python train.py --num_attention_heads=12 --num_key_value_heads=12 --intermediate_size=768 --vocab_size=8192 --tie_word_embeddings=true --init_std_up=0.0361 --init_std_down=0.00849 --optimizer="muon" --lr_mult_o=2.0 --decay_fraction=0.86 --batch_tokens=16384 --max_steps=7001
MLP neurons of a small language model. Each row is named by its layer, matrix (down: output weights) and neuron, and shows model dimensions 0-191. Each number is 128 + 32 x the weight over its row's rms, rounded and kept within 0 to 255. Numbers have three digits each.
After each neuron's rows, "fires before" lists the tokens most often just after its 100 highest values on Wikipedia text that the model never trained on.

L6.down283:101106148123083127152073136155075181066102163114125154063108143102138090146130115128110100101092104215124117126130198137085119143173159101128067119130151099166077123103031175088063104169141099133109097155146145100140101112100156117149164097171168092113145111124143099151135111165125136113072157061151114157114170136119140148137166119149105149203158168140190123104116073119112110177148105075122134110086133086168084158149081150146114114127144155189097140171128169099151119133162179158148063155130100154167132148161111137095184085116131204093124100132172119140095174095107139137
fires before: "s"

L4.down682:082103124082127114135084099140165115118187071159149153115115088116090172152100140148153071149093114098138159122187121151189154102129096098235103128146126130073141163094074104164127158164181146127074111138109137160155132163123125213129159104143170141118106078142129118126083079155137148117176124143091137144147175125055136157151110070109189140126158158103110152166099128192145138161183092149175118092144144161094100124140050084142106114091119122086117132090095082086151138120165162078154082105143193136111153156120098119146097167120107145092107150134150179166097089140140063124
fires before: " ", ":"

L6.down313:146171161111095139137170089139158162095135080096130137161151109155162113124131161094127091127131187194094164056165105122136146094099109111149113119121176116106074075128103207122114128105131108081153118135133150148165137054163170128086102146131155146214089127120118140140136147158123110178148188117114114117154044125102160150172174104125189074116117193119079120138085073173166055104184134129193148118095074068125103144146134100100119141161122148117081080180082133068086190120113150163175156138120132158119142169146107116113136097156078092137116105117113109151141148151118134097
fires before: "9", "8", "0"

L6.down87:104094080113115147163122136144080136106146092086153116157143113157145166169118135111165148173126110108120090094095111109080119097147143103071093144110072119103102130123142185140110074140098192149143094093122112174155114131074163124135087127191222141124160151106147148122143166126133120145141105111163036104189134133165128127139154159148114139127116142112128083102184148151190162152150087164152158110146108162139142099139196173166113077103097125106132158044130116004103118095106185149118176097125119181205156146104153131082123086101138101095153117107154165091132085130097123098
fires before: "0", "1", "8", "4", "9", ","

L4.down129:144079084176131168088104059141153157171129132157124070140096085086169143101080111121122153133134173123106094153095124179131087119087137129100178161103129048110108090143132146150107071193133134157121126161111133160168156143118160050126139177106142134145125083126097170124147130103110162125131109122145134109125081146127179110067144193118182108166189125110167140147131158134115123144166180133078147123131111074031170164107110202136164140121150124155119113069145108112105141168099090135140171108203153137079133091109117192071116090146115152135066104130108128128096128172194121163
fires before: " ", "g", " –", "s"

L6.down735:084156111212113114129152109145149153180102123116099180182119100074130122124124136168142141143169150086124075079151163134079169166152131144102227103130102086119084125081128171102094119068186137173146138182171146131155078120092151088164140126183116163125132040098128127152130111122123101152123104111189147087156098135146175135185134099072098077105188114141159156106158139183115060158155105100094174117137195120112150154170150134126184079091164107129105107141105167152076128109137095122115144106097151118153147095157092121075102108109136159086161122083139135096144131071131111124
fires before: "s", "ven", "-"

L6.down438:089159199112157156106161170150197091072069131132150133156147141084145157132169133094108163104071101089159168132178033050128175146118124112123095141088159064111109065200082114148112127152068146147114123122121152128113177120109129111119097157102194104149176144158164130146110170182120198098130111091109132131151153121136124111139175133141073142121121134202086136143099132113090181106094169115183127137107133066113090114182110134104092129187115141166130142060099116105145098134139123129132124101145118070171148110168140116135172140119116081160127145060148175119143111161125099145
fires before: "1", "|", "0"

L4.down537:160111124127114132090092188123134070098131103150100127146128127088108065119107131164121088127167122107095199070119091134099115133146118127117122138167088126043051168162114139075081130094106153098121143173160076126146124125165143142128203184140114174069078105152086162099136091107183124140108168141022115164110115106142129172132148084125059167102139175125093120095150157169105124132124088169108172156176076137192113155152176127058148153129082188138140140129174135124145144137085153048119133098146141122128165125110157152176123101133138112121116133099171166101117130157153122166
fires before: "0", "3", ".", "8"

L4.down424:074129163075083122088106093146162132133193128164100135122144138139112152165175140150105083108136123085211100123190085149130149096154154143123130145109156102157165143152135140160144175150125094148122120143168104187098112152098151138102143193178079117114103183125132124097146112130169093097182156058088138113186159141089152103151149126144175126112132130157032107094165153133147090092154145103104151120179119135129075118128084162109129124062174099095154092060142088127180098076150139100109139105169058092141095077080183182140139157129111175140110074144121149144106069102132096106
fires before: " ", " the"

L6.down527:118172160205147134111162171117170128147144149128078115135084161104118149072171169135125126104139080178123135101161132131132106161134180108107139114058151110128100104084154150149136179140138115100203115177141119098137096129198108164127068107053089102092141119142103085137201138128112138127154109181135152108090112149129102102120095171142071118145097127123105139172146125133168114120129121099126155118117048112177137084130143171154074119142198110137090088093116155140037148127085137138125135069071141132087163144204058127157139107169096214111109141133155110122145108188136123091
fires before: " |", "%", " ", "8"

L4.down564:149120170064068149159121075093136133103139087087111095147109119160174151158149147131113134154118148080130138101124118089096120124059095102167087121172141187122119123138202144129129131217109138145113144063087159076103097124097090126138101143171133163047116172098096121156169084126112204092177154111132156150155103168144122158145123148108101082147111107151107119118147111124116132179115092194131121134122193172120152156093178145083130113127144114203154133093131121140110096067114109093087169139120180107147147105149150114108163152126144075199064144140112108153053096196138147094
fires before: " a", " an", " the", " as"